Weights of a small GPT-style language model, trained from scratch on English Wikipedia.
Size: 14 layers, width 224, 7 heads of 32, MLP 896 GELU, 8.92M parameters.
MLP neurons of a small language model. Each row is named by its layer, matrix (up: input weights) and neuron, and shows model dimensions 32-127. Each number is 500 + 25 x the weight over its row's rms, rounded and kept within 0 to 999. Numbers have three digits each.
After each neuron's rows, "fires in" lists the words (lower case) most often at its 100 highest values on Wikipedia text that the model never trained on.

L3.up480:512496492527498493500533466521470478513492515493483548441481496482476470502524472511473475506505511453454475505511477551532534502489494451473535497507485536502506528465505466501494455471491525594503507524523543512541504457489512491506513502527493489466497524502479561508492521528496456483
fires in: "became", "second", "because", "become", "out", "high"

L2.up173:493520488482456501468446525487497495489472522551504502508521523476507533453536484496505479463549481533527501451528510542516528472532507475483476503532501446479544462535489482531481554514465509492498538447501546485477507483489503506501532493476538489488490508488504500535475495532478462479
fires in: "in", "within", "a", "and"

L6.up54:483481511509458478457559472489534464489506478553463502505492483438523503478472516503455474469545513475512528487493469496465520495525461502510492481486478496514507512487559551497503543506545528504504454492501517506488472493541498515520495490498494510458560492508524536491514477517495552469
fires in: "two", "several", "four", "seven"

L9.up486:505504496539466485500508488484493513553478467492494501514472535532479532445484478485477493494455505476516472497486486471514524561479544506572516465496489497472508503494516502470483495502494500499509511518487505534514484460512538503487516525535468468533538511489499537520514462482486488526
fires in: "season", "time", "distribution", "described"

L2.up414:498540531503480536517543499459549477516498491493545503529475509494437523500463501486463492496497516517502487498464525525492508553498512482511525504477479501488493504507451507467479532499465542513492496449504509483509450505508493525499545500469518499477456488481546482547539483520512481488
fires in: "the", "film", "they"

L5.up855:461468478535507548474490478532517547448503480540532492497532459486490471508464544504496489479526533486494473466472526506514494515532517495477530510457537521509450473494526466482512540543468510510522518508442493514502554458479479517518508504515484484473472489465486510502502452520510499490
fires in: "american", "more", "summer", "america", "km"

L2.up894:502466494496468484461534507493498511517460521509476538515484499447508490495539535529476557478478551486488510504489486521519497478513514491531502505489483466552502531467461477519459482491491479490490499483527481464491528488517517482530531477460551506534508491474498444502542524447535504499
fires in: "university", "february", "features", "featured"

L3.up643:514520532502461507536485505505498508514476554454520494491484481511509532542453520492488478513490478515472513494469492515537490498528532513492521486490473479499479520536537499460489474527495513471481534504508547506537548548554505465489532531435498474525485489476487494529531445473486549517
fires in: "university", "through", "united", "throughout"

L6.up720:506507470554506521455506481440510490487468498532497501479517497452511511473447499454473499500514508478520509535493533530493519463500465474455521510472539557489504527511480471503504551497480520532481485484466542495528528495518486532514502527476518509497502488507491499480490502524491528472
fires in: "best", "most", "many", "other", "six", "several"

L9.up525:520498516489499511493510520526475501505486514562572500522498543501496496489469457422494496516491514476509528485526490459514502520484503500474532454493486510443514491522505465490500481498459506531548479487462497472527467482528514480485518453506477460462536489488537496458508506483502453447
fires in: "an", "known", "unknown", "announced"

L5.up869:477513491460511463511458501492543538527489489467508526471498508513541496538499498539494460489456485514462498521454496516490510505475487485507503502517498489449515475526498528515496539477520508510546538498478540494489523530520494482450508498510540467494508524505479472513530497503507476479
fires in: "new", "a", "the", "newspaper", "kansas"

L5.up328:534522484440530482506493486520516532442515497521563565500456496535502535470450495491504517512501537469516464506517510494484529474558477513502504507489496493486508474442540521488512493518481522503492492501495487494525490577523511556483470534451507513469501509506504481483509485537472501504
fires in: "many", "massachusetts", "meaning", "little", "manning", "either"

L5.up297:452490525507469495508559519507484516475494555489475510475486528472487489513464530522473507445504523511487459484502491531516540461477506478539499531518545485557492510486477477482465544502535505509563529502502524542486520531463498476462489498509551502492467489512520489513450536478497456492
fires in: "during", "similar", "cross"

L5.up842:526495509537577444505510526492505484526491511518519509513499509518490505468507491466456500487561507473497475550494517506487476507478493538483488508511492489521503493580490482512474529552490491438517524504473519464517536497510497529518504476502481509488510493488467521490516500507520513481
fires in: "under", "during", "exchange", "underwater", "super", "conservative"

L5.up223:489515449528530518512495464519447460451463510556493512475474488503539503506460497489520465476474510500457526513460448502507511477496496498483482485480508489443539464488497495554473484506514517482484491508539419485504530451510480512527479533510470507531465519508509526481513510546494488487
fires in: "born", "body", "back", "bodies", "yes"

L6.up666:462504495502499494538503497515489555505489525508535471484509455531520500508546520504473489530524535503519494498523511514484488484451477493518531515540486530499510479529453521450505500474517525458466533484466465494482458537492497503482465502457528514440505485534484456505518438442498509517
fires in: "former", "commercial", "because", "final", "medical"

L11.up326:537519493490540495473514529525503552513483502541514472474470482479520520477524495508446514501530525498517480489499496492489546512490509484513546511535514464470496514489487473464485484437499505475495485513477505509476468526531537533516516516507495479495490524477516464477475504529517487514
fires in: "national", "festival", "total", "nationality", "development"

L3.up843:493517546489501558529467506519481526519510496487487480488516549491520497525473514495544471461505540512514491525501470461508518505538479495524460485529487489526529522509474466445452495500522504551499529488462503498473492496523521476477539528487456470534459545477486505454533520470506528486
fires in: "been", "released", "release", "was", "returned", "returns"

L11.up834:463521521514472538517471518494477487491515496481516489508502512505472509509491519496503472475495505519487500477501528486508480463506491507519508458464485493493544477528491471529526514491453532460482491492500529530492539525516518507528520514502432528494497478490470464521479558520565474528
fires in: "for"

L3.up128:487494483465489529475463511493522458527500472520494462471514478490472526518522536515460491486506493509497508469530512477523479519513457507482490523502500465501506538523456490492493534432523473510485458510523506528473497495479479486514552488469527486495543471479486457522497461501493534485
fires in: "million", "modern", "performance", "performed", "population", "lower"

L5.up421:493468490521524503510535507495500491530543506524556520512514447541496478527491522454482457527511463511540512551501478488503506503503453500481515493477444525506516514537473500442467517523497478489466467486509498498505521514521474523494505493523467497473476489513511489545489549494517521486
fires in: "this", "the", "an", "mexico", "they"

L3.up375:468468501515477514495506476529537473492504504552528513514493489546529505502483466469488541475530496443494472466500521520482486519472491520456494510542496485500460519458467481490485473546508472515475500499487474458505453442485518524477512514522491495497500477493526498479530480473491538465
fires in: "her", "their", "third", "three", "if"

L2.up15:513481488495523522506465515506510541477484574512525476547524484470546535530497510479522501469508470469504471536501471524514517481476486472463478493511517501462489552480523503498462495488542492487476486474498493528529531504455448463527521500515513453504512499485489489470479481473499514489
fires in: "it", "round", "result", "its"

L3.up825:499503487489483473505567536486507496491484521533534480504479493502504461512540498459483520522491475510442493522515513485492505492474493492461515502535539523478493501535488487483500454502503499508509485476494478478469497510454498470495514526449545521459476526492518520481516520489473540466
fires in: "an", "his", "the", "announced", "another"

L5.up69:496506481527492511548418469486513504467525502508504483461488459461494484536518553504478494466493475529459485522497486533499494514508524496515506440540478489476528516529498493520482457477500488504480500520490511497501475452498502502482513490518471527535467535486520475484496538512466460460
fires in: "in", "during"

L11.up591:484486483521502529495514482513505506510512526525482494525473535515480466493477506494449488488522516511530505515472511477495484495479472520489498521514467496525494495528501484504507498538502497504472505492498511482506530460493478556501515524505469473500503542481532469527498497523482511512
fires in: "time", "times", "man", "is"

L6.up539:518526498548471514507515494501531517523518489525494505500486476511510493482506555498513484520480478515466510472552480512454512496459508485504490499575516478518532507552544502542506491531504516503453479504538429488485455508486518480483475516513479556492517479482530486478491519462477469533
fires in: "after", "before", "until", "along"

L9.up783:489472514548540473480469542492507545472483527522498512495500490481491501518508477470522465464512485464500459447504513535477485525534487495562457485508515532522485513505522524520510500514490523549504472526511458476552515535429479450495498488497482505487482514427505510471524507457468526532
fires in: "after", "until", "journalist", "similar"

L11.up841:522555530459474495478495508489514514482491493499504530500490446469526490510461487458444483506513503522528464501483492468460500471496518517517526528483541562516522487505522494453478536474469503451477545527502502521553504478515520484539499538494472501547503530502482519480503487501515487503
fires in: "is", "to", "are", "has", "from", "the"

L3.up845:517544502477517514487489530445487527438488465436472501537475525494541570505489462442494509515534492503499496558488519496491521472497507463478522496485470526496523540522536542477491502515522514507522541478475519490500498482511504532517549496529518514517513566517474457473522466490482508483
fires in: "not", "been", "being", "total", "now", "the"

L5.up217:484523503515524490525469489533483514456484473537499501518503470487530517550511486486494485509518472491492500516506501514531440530511481511517503522531502517476477513473500492489493482543458498497525540493491515502488545479494506519479465460508507496525487462498486542546470503510536529462
fires in: "former", "by", "some", "may", "carbondale"

L9.up740:524492491521522497500527481510515494565496478533491509516518484485520475502465545499462502474507516479493490532466516480536543539514543532491509506494543480498481478486560492505517531503494520490492522499498495482504473459491501517521500497512420501474515461547519520492533535518496523532
fires in: "was", "is"

L2.up621:498431532467523511468492500509503461481530516536472507460493504457503489512490498485481491551490482469456492536507510484479487554508460488493475494500538510517453499497481485518493465515517490468522519456493476535459513531527472502463521511480509532514508488501473516505504478491520560511
fires in: "league", "score", "sir", "soviet"

L2.up133:510526489505516480481490519481497495509488463488521527506489518523479495518500519459460523516526524525464543497462490536471504513525510510476443512495525495514538493463508529502493470497454497528462475466445508489500486531503506550462467489491471518495481467495494512497509465506491461543
fires in: "have", "cast", "cavalry", "having"

L5.up149:542499504430541510492497476501480498528522469523473462513504515547507504477504477495514516517504529476519500519501512461465491561536520509472539500548517498517512499515483495513487474574492541487500499490520518475464517486518469490474510526499482515498480480468509515505515508523503477510
fires in: "league", "season", "state"

L3.up801:507486498467491521551506524517476538490539527486509468533485486497477489516476472451475464524557489477470485509559524471499511542497490476513470502481495474460482505507479466509540558506492497526518512488491487532512471482548506476478493502488475472479497555470519505489505494521486504486
fires in: "published", "name", "military", "public", "state", "childhood"

L5.up728:503533499508501512534486496495489542513550515458503492493510481497500465490498485483479476490493491518538480508474489500457437513505502513492509500490508503442510518497531558517461551460509495512488519495536510481513471463512510470501520517475534522463462495516498556491464501500472468520
fires in: "to", "february", "nebraska", "referred"

L2.up122:506529496521470465541509489492486500489501505491505489519517525483534495548520461482472491472484514493492474507518509509533505470519470539531496534493543478497506477544499461517517532495452458532498526535502469490544495515487517474508473470524516488520490528493487464506499535497516474529
fires in: "music", "american", "museum", "america", "district", "russian"

L3.up42:457485474497465484527498524511533504471491524493535503517488506462468464517524478464505494521508487520509441487501527533476495496519511485476508477501516493524512512461504497516502519520561501492445500512494475516526486511451500536504525542480515498501521525496460548545490562505546512504
fires in: "its", "s", "heritage", "herbert"

L5.up200:527519540504516516498483485481539534547539511510525477485461487525507526474484490531517556497577497477535489459531505500455497503513490481507483500518463478477485504499490504492491501504484506486509514456529497501448533506514510515510520515481558542446530499527462508511537533494529478472
fires in: "until", "at", "during", "further", "attendance"

L5.up196:504524482496528502536476481506509538505479456474450477516529472499576498473528474543462516483454501493485532494481506499507522520526469542515521487497495543511518473504530550504528504521491534525498450513518454501457508507516482483461534482479497512538500505470493450456523516520470474489
fires in: "history", "historical", "of", "historic", "house"

L9.up389:520486525519519509511495469520485530506464493518501491521509450460506513485457526470456488523518537522473454501476519492524500463524529495517520514510527539474564477503499474486482489504450497468499498559476512495470511486492506521500497490514476504567439527474548478503472538539524458532
fires in: "became", "in", "with", "charles", "by", "built"

L6.up230:519497453468493502512484510493459520525511526510505474491474519481534520511493493550476474530503497481495538504493500503486516459509474523511499489515486499501514499499439478500536460513422521528503504511489497495506470498530494504450512501482467502510519505524482508509544497506482511490
fires in: "language", "life", "long", "market", "languages", "minutes"

L10.up874:500500501482550499503508512499518511483478519493499495521488427486504477514476486531503503490525516517514492511560515511484487481483510548475545489485518530504519474435494540484529561492468553474495514451551492461516503477497498570490487500539478439528485499503538504523502481510497481522
fires in: "in", "international"

L3.up340:497500478559489499508515526478500495527503524530479467533483459497507505466501491518535521526519455481486529519504518513486448502488467536494468489528492492483503519528490529493500474504481544474473547477482496516526509513530496507482525504496463507520460504494499508490487546545522490492
fires in: "for", "during"

L2.up287:535489516521479517513441459471494512481474462464518542506484499510489483509455514487460483520513480473502452528510476528487509517509501467521536519519517518512533532495520490500498501452507510499502524477519474513470490536526543520527467483486480479505446474523573499458448532517526520495
fires in: "most", "mm", "april", "members", "mi"

L2.up345:520532474492506503505534497497478537549483498515459493533532462457491498544561508540500465475501531472521506500496436518515466515548474482500533523506464455533490452517530489466532483499468511506498478526526504530517468542497468520495509505494515475500491545461510503488477475523573497519
fires in: "2019", "general", "2023", "2022", "2024", "2025"

L9.up767:489497480501459508526493515497523491522470494434504486510497481508544450513511531504499491492520515510480519439501510485476497476495502502539470501455497505511490526474459521504494514520478515506512488512520435507522499468550517481545514523482490470471482527467526495486534544459491492503
fires in: "also", "all", "although", "along", "including"

L2.up554:515487462543512546505533519519485513468505482491486534511513487500454560499484511524495574495501484496540527456530504508495488467531505487485516489506490557476510502450516469489479479519532504488518495513525508474477516508517515463486473481506504503473479489465474503479545586523540513527
fires in: "at", "attack", "attacks"

L3.up131:496519535470502501444513529507531507477464482516475471517475488477516485434439509514475490505475543543514528494450441459548488485476484544510529498498490506481529506510527486490515531503485530526480527527497488520485518469502499513460526493494480543501535523524488472487460527513487492466
fires in: "to", "modern", "no", "into", "own", "owned"

L2.up457:501471467484494527546514473482515482483501476500541495528499529530484511501486509480468523504507493523513486480513479481491488533512499545510494482490463501493528542522496494479480518494515494449519516492501506487540531547515456513509524484563485496514480477487462496463496523497512533506
fires in: "is", "was", "scientific", "village", "victory"

L2.up562:527474490496474479493530496525497518503502469483492477524504512495478490496535533520472529490469507495496480484529522485504486468536487536520503514489537559487507529476512503489493492491467497454492493546515507531498489475476527524516498504535523557529478529511470472493499474498550487514
fires in: "as", "academy", "according", "association", "is", "across"

L3.up146:504472474512512504536552481495496525459510474486484566509494496524466526469477509522441516490507453484474487492493469517478508528492481488457555513447484539520480536505526509489472536495478493481521500501503527473548497525534488525498537462494484518461517528531498497465512470500491487519
fires in: "species", "second", "school", "this", "special", "seconds"

L9.up415:509472499553526512471519503510516537463493520483509518505497526493513495503520492466475473498460473522487497502522459506498458513510517524529477574560520537521522506522492502438504473553444486458510519562525515502499492508544543498483519521517471515490483489499492485503480508495523528535
fires in: "in", "it", "aop"

L5.up357:498493518553540456478491504510493480457527492534502500479458470537512469503465533495464514496512496471486506507455498515526528522522464501484558499494481504501505519510539530513481554506527477483487482467516515521471549525502465483539521492533513453469534535517482519528544497552518531487
fires in: "american", "four", "british", "fourth", "five", "america"

L5.up455:484506465473552475511511489518481518484473499521492496497510473498498521480501490477512491490507512501508470570510478545447478497511479531450504513493525537506475466482499505490482501474543531502487505546557482501524506502481521518479489483495473514537493500485524534523517528469498478511
fires in: "league", "february", "each", "place", "liga"

L5.up197:509489502513515505485497478540501509502522523504494476515453497507498514463497502506514563465451492508523489554466512490487471540486526531518489516513529518433527520517537505511469532466489494453519510480475497544514490464550541519481493513508483499528495481475495494529519462534489466499
fires in: "season", "district", "candidate"

L9.up174:499507492480461512514503505489556527502537496493485508485505509525515497491524507453538520484522476466507506504538484472532489541521456490516499464511527504490520527512481499505484488452523499492505527472474476488518529517464530492480510503510482549475493494474492506556467485507479511479
fires in: "it", "its", "they", "you"

L3.up394:511502500534469510489512403509504532491507517517487530468526524522500475524549497499504516482496503524475491490509489462511499506533551490501506530499525477521507511462503466526442503530513493486544486540502468472540487450462483511520550494498513502501488537481443512531515552498466482523
fires in: "time", "some", "times", "sometimes", "similar"

L2.up339:518503517524484537518520481500520507480481529503518486530512536492474509520475509459550491468537457472482528467535491510501449518506533514490463511485503489493506502500492543505519447498483515493514470494458494526493498513538496455461534515529476526484501499539497472517519545458501506448
fires in: "this", "his", "third"

L3.up657:542491486489489547523470498504503492464516493489492477484467500495496495527484505536514512521487550530499498452490478507520521487472514499452473492540523511441500461495527473507475498532510470470561510466505526479522507489532496496515505502518518509475528492502564537470480488461527518457
fires in: "other", "such", "ottawa", "others", "ottoman", "retired"

L6.up767:451525475547483464525482462512497469472533576502503487529493495465512519488457526471543505475495508494498505553489487540476494488506517469489508501489473515519539493513524459553503502518494537497535523464517548477535489492474525528507497496473521537501490506512484465472512518498496513475
fires in: "born", "named", "appointed", "announced", "production"

L3.up282:488457512509508481512469513509533526528466476508554509541505437508498475507518519513505489485501500492488469482487454500504533477508502522481449519480506522510502489503478495474468466544481559498505516438503534466506487485470488516458491506536577460485493519478499502493528479464477487497
fires in: "during", "however", "a", "after", "although"

L5.up831:529543498470467523522516471529497508476492537490505483515518437463506531468471458493511515485504495523510490485495534503498490505493511509490521481466505508534457490523476501499504503573522473504488512520515451510524530487461495468481506482479493465486447500513544499544486471436519489498
fires in: "its", "public", "rights", "published", "europe", "a"

L5.up334:481488490508517517501476506503513500518481522497444498512501507498498554520481477495501461544457500490513496449546463462510506486533457509517487520492507496483486519528511495525488496517458473494496494533460487541518490506465465482482484488513501477456465524522510530496471492492547503488
fires in: "after", "john", "performance", "performed", "before"

L10.up72:522485508492506497542507503493533518473486517464479558444531533514517527491486471519498511532493465537518480494549449523456497469513474513486508485484536475518494465528523519478508541458511516525504478491510472510548486487514470512427516512524528535526499473440494476524450502430458476497
fires in: "in", "along", "services", "service", "however", "this"

L6.up429:494507529500492506509493474451492477472514455560533508492482474486547460501464540539525493556492528484504485506533515513488514480493537481489501504492522486469534523530466495527537503443500503462523516528519480525500520498524551508455541496505511481468562451486486461502516491498516515488
fires in: "more", "most", "some"

L2.up721:512461491484501498488513490476500446534496485455558521516470538497507521483534510485453511518524494517496509503513538532516479532521502516504512549503490452458511507509514475493488513499496527519518518520468512485492479512484517548510494510512535486531495515479502429523474466486522538535
fires in: "who", "while", "album", "recognized", "albums"

L5.up742:538463501493520541511495470509504486554529476494490478437520475497556535536495519492524503534492506516512551504511478494482457486522517482473497476475479499499481492460497497478520498513449532521497534497455491517507464521503498549529503527494493508522494499499461487501463529514525475461
fires in: "made", "museum", "may", "could"

L6.up810:524500502499514516505454493515525550486503516521459515467508527494461480464508497512512532504477502518445519457473492468472490510474517464515543492540487478520504502501568488531516480492471516490551511517514509479492482510476483495536463514504502521494513521515481508475535526471453511479
fires in: "championship", "two", "wrote", "champions", "tamu"

L5.up84:557491542515544495511488515494481497526461459508502513493488511528474499485489476476514539476504504493523513507484487503501491501545489475501513499462505476476499463479510503478494496500482487495476507488497492471555506530453453508485577490509469491489498503487480516465496539492507499482
fires in: "life", "home", "since", "massachusetts", "thomas", "have"

L5.up258:507489524517485516489485528542517483468484549513441510496499491494536475530498498505443453500524484535484498469513488493485506524540495544518508507490498516462507495496457481516494506463503469459504493470531498483472485483523473535481436538508522474512481513508488525536480501533497506499
fires in: "km", "known", "yes", "served", "smaller", "swing"

L11.up604:499522480429478522519504518568511482445508511506480463511508488532473517566494566456490476510518539493526502513551513477498461510518492519490519507480478502532471466504481494476497507478531512524504489519526515475485542489522504493509520483490504497489506546542502469457515467480482461473
fires in: "are", "have", "has", "provide"

L5.up286:491522473518492499462466524542515488489500579474546522468538521500505531522518473464455509512546531495516451486497520513514499540503474538512513496558527466504445492510503511529468525464538518465520554461486518506461487518526530527490504525510468523518505543496478525515488486500494486470
fires in: "small", "second", "smaller", "scoring", "served", "service"

L9.up26:509518528480566505477485482486470493470472511513497530490500532515496530503427491494451506533496476530505481496509533518488515491537513509503481523544522482577512479502465463494480472506508520490524470489484514525502483498438461518493521503483496482479489504545523500485502495549516475532
fires in: "league", "language", "million", "miss", "missouri", "mississippi"

L2.up365:511509507500465511536502467479484472511540485483494540484523501486492491501464525504496479535487470504490529481483461549495515528491501474557507505529477500448519484472545519513528503482491473540506534477463495517494518527481483516535536512465449494544456457495526489447539495483478485517
fires in: "is", "fruit", "guitar"

L2.up295:516476459469485518529504478476491504518478519496488491483470474487477509503487485523452513532488519496519494520544543488511530519527515517527537534497519491525499498452461463511425520503503503485499482488471487487551496511526485527501476495518533478480495455508476511505479520496537559507
fires in: "is", "eventually", "was", "adventure", "event", "events"

L3.up840:508564504499507526497493491503505484476550485510534470486533515515511502494466475441480508516521498556510535468448485502452540485526517453480456509480441517484494467523489481518469482552524538494496521490523528485459431498485486517521528497493505506517473521473557500533503497488469522468
fires in: "this", "the", "students"

L2.up700:514513500533531508524517481522496483493473523469535512506515530526456532484519507519516510548443518490522534509544477506490503510500493518473528521502469480519456509515515454468456497462495483486487491500451512536493512520528500507490542480512504442535505474447523516480477448520541481527
fires in: "university", "africa", "african", "district", "have"

L6.up760:481540505487481511476453525501494532509536487479496487541495490477515542509515496495488512469540511498510492539527512515516521519534533492523494556439470443499448527548482471517507475503539506485492461520497520473496505518518502477488553516493489459486464492460460479518482533525519510507
fires in: "released", "release", "remained", "come", "time"

L10.up22:498470543473529554520479530483494489496485481471519494477500578479533508501488541503508473490463493493446512503472551506494461516492505473518495517491505523499451485506483504505517497516513520491508472483462500529525454508480501498499483524468521481536519541485488484510512517506531545478
fires in: "this", "through", "before", "three", "though"

L6.up807:501554495487505528507499502498458520510491509476495535503516512474462502497490563500545505495504450468509498502454506456499495512502520484513522526515500471501499516520474506459495508469484492493513510522449484487526540520505508446482522474490541515493476478510453487516482461504554502520
fires in: "it", "its", "government"

L5.up65:501506458519520487582480497550485500540492494445531492445502489522494492499509514489533508474491517480534515481517514519512509497508501547473505526440505550512487493545496495522487483480496481518500509476515516479539498534500488557454494485515491506537525528475506482438503495491487474504
fires in: "series", "served", "species", "service", "services"

L11.up848:500499483502514509506523469519481514500504479498475520495523485471521523476506463518515480481528495454481478509493444545495474532534491495504498526438526517454505506486498547517530500513506531517517494488464524468531522553504500486539509484503469500517478504465495471493530472473524482506
fires in: "season", "country", "up", "olympics", "career", "washington"

L3.up30:489502506491482513490477486433472508500524513506428508486531513509509492552521479517489472482508505481524471509480468501518511462523532508474500489491477447525524514491506519526485479498502544487543478463478478516499534553497523553471526492529474514498501487525513478538542518499527513489
fires in: "some", "season", "team", "title", "see", "north"

L5.up483:561457493474473547529490445527528499551488496473501504487511503454515546570428502497488487482481432518496501471501492528461459494504486473499504557460514502486496524503489476481512520531491514491498515479528495482489454539473476465514500512517495515546485523466501516485496500457473507536
fires in: "have", "had", "has", "having"

L11.up228:479446527513511492507494509429513530474501527481488500459479495519484503466470538460491529497491491498482462498505462500519453508458484461522454537516509494525534523518472481497502484545459535507503533506483486495499523495490525497510511528539546509507550507473551518481510484559511483485
fires in: "in", "known", "western"

L9.up867:514509500473489501494496498512550508478446503504471498481549507485486514483500534494512466448464472485488479469521468522542464468484466480487470498483480482516521526503502520544551528530509496472485484500503499546511502538495515508480513534500525529524500541468491514529465540485509504498
fires in: "with", "within", "problems", "and"

L6.up656:496485532492519514505477564438468466432481512530461533506552512536537512525490499511474527491537459480483522514510481518489511523496521500516475541517496502509483522502538493515467548538534492466490502539524524496468507524504515472501527494484535490489472532495482489467532504499509483494
fires in: "have", "during", "before", "voice", "vehicles"

L6.up490:517530495535456500498491517514496514507538492536488499512473450515515518435509517507497464518505473533520499524560541502484495489528485489485459482565485497529497478509484516504445455468516479507516446509504519507507492480523491496491500531515492482528495477493480494455499531514483505494
fires in: "in", "march", "marco", "as"

L2.up850:501476494498532518470523493585493512520494492499477496469572550474507521498480518509500532524527467497484495487519516505500523519519469505479473476419500509487494558553481518506530477515503508506473508498505498496510519513492489502491499507530526495497484532499505481461458501516511497515
fires in: "it", "the", "three", "of", "text"

L11.up303:515490497505479503509502512555583494491488483489545523530529510479493492535533508479523431542516470497487504508520461450517512518558471497488503483489459477519496536515513481541487499496509540479505483497502480522486502458475459475505484538483519523480475471501497476497475516495510510482
fires in: "for", "after", "before", "from", "if", "when"

L2.up449:463438512514486515558500476514513498555498549508521469527501477517490482503503438441539509469511496479478489483529491498469441446513514497466498536519497528492502448471458489505507503523478460533519515537476458502525487460536538460491482504549504485487508465487527476515509513471560501483
fires in: "their", "his", "s", "us"

L2.up264:504512520482532542486511484528477520519493511508514518498532487516517529500532491480469550522499492499522465511462502531504505493536468469501554511482471538478486515481520485481484515511516444435500491507517471486538515504490495503524537478520498514508552532509486505495492473475517499495
fires in: "american", "former", "town", "america", "foreign", "township"

L6.up390:467491535475514486490504504499459463478540474530486485537489465474487520495521531517487505503529456512458484505503476525460505542532551473521516440498474492496484480507498507504460521539456471483525502504473512500510452527490507538490515532498468469455503529514476467497505501482550511531
fires in: "home", "one", "free", "high", "wide"

L3.up659:500460480531490468490479477503488502517466486491503500493496476545510532524489504500544517502501458484463468489542505531480479523516473513519518491556458479517457529521463484521537507493527546492496469466511548518476510500527508511482540563508509504485478528553480494475519466508508456488
fires in: "new", "announced", "conference", "newspaper", "infantry"

L2.up163:545524523513473522450494462484516531484495492481512500507537492476483520473475479507465526453543519530507501513501527519469466482537483528475514481450441513467529508439488538478493492540477478513530532501484516462495534501538509471495508553532503498479510468514487516533484518513510508526
fires in: "government", "guitar", "go", "goals", "going", "goal"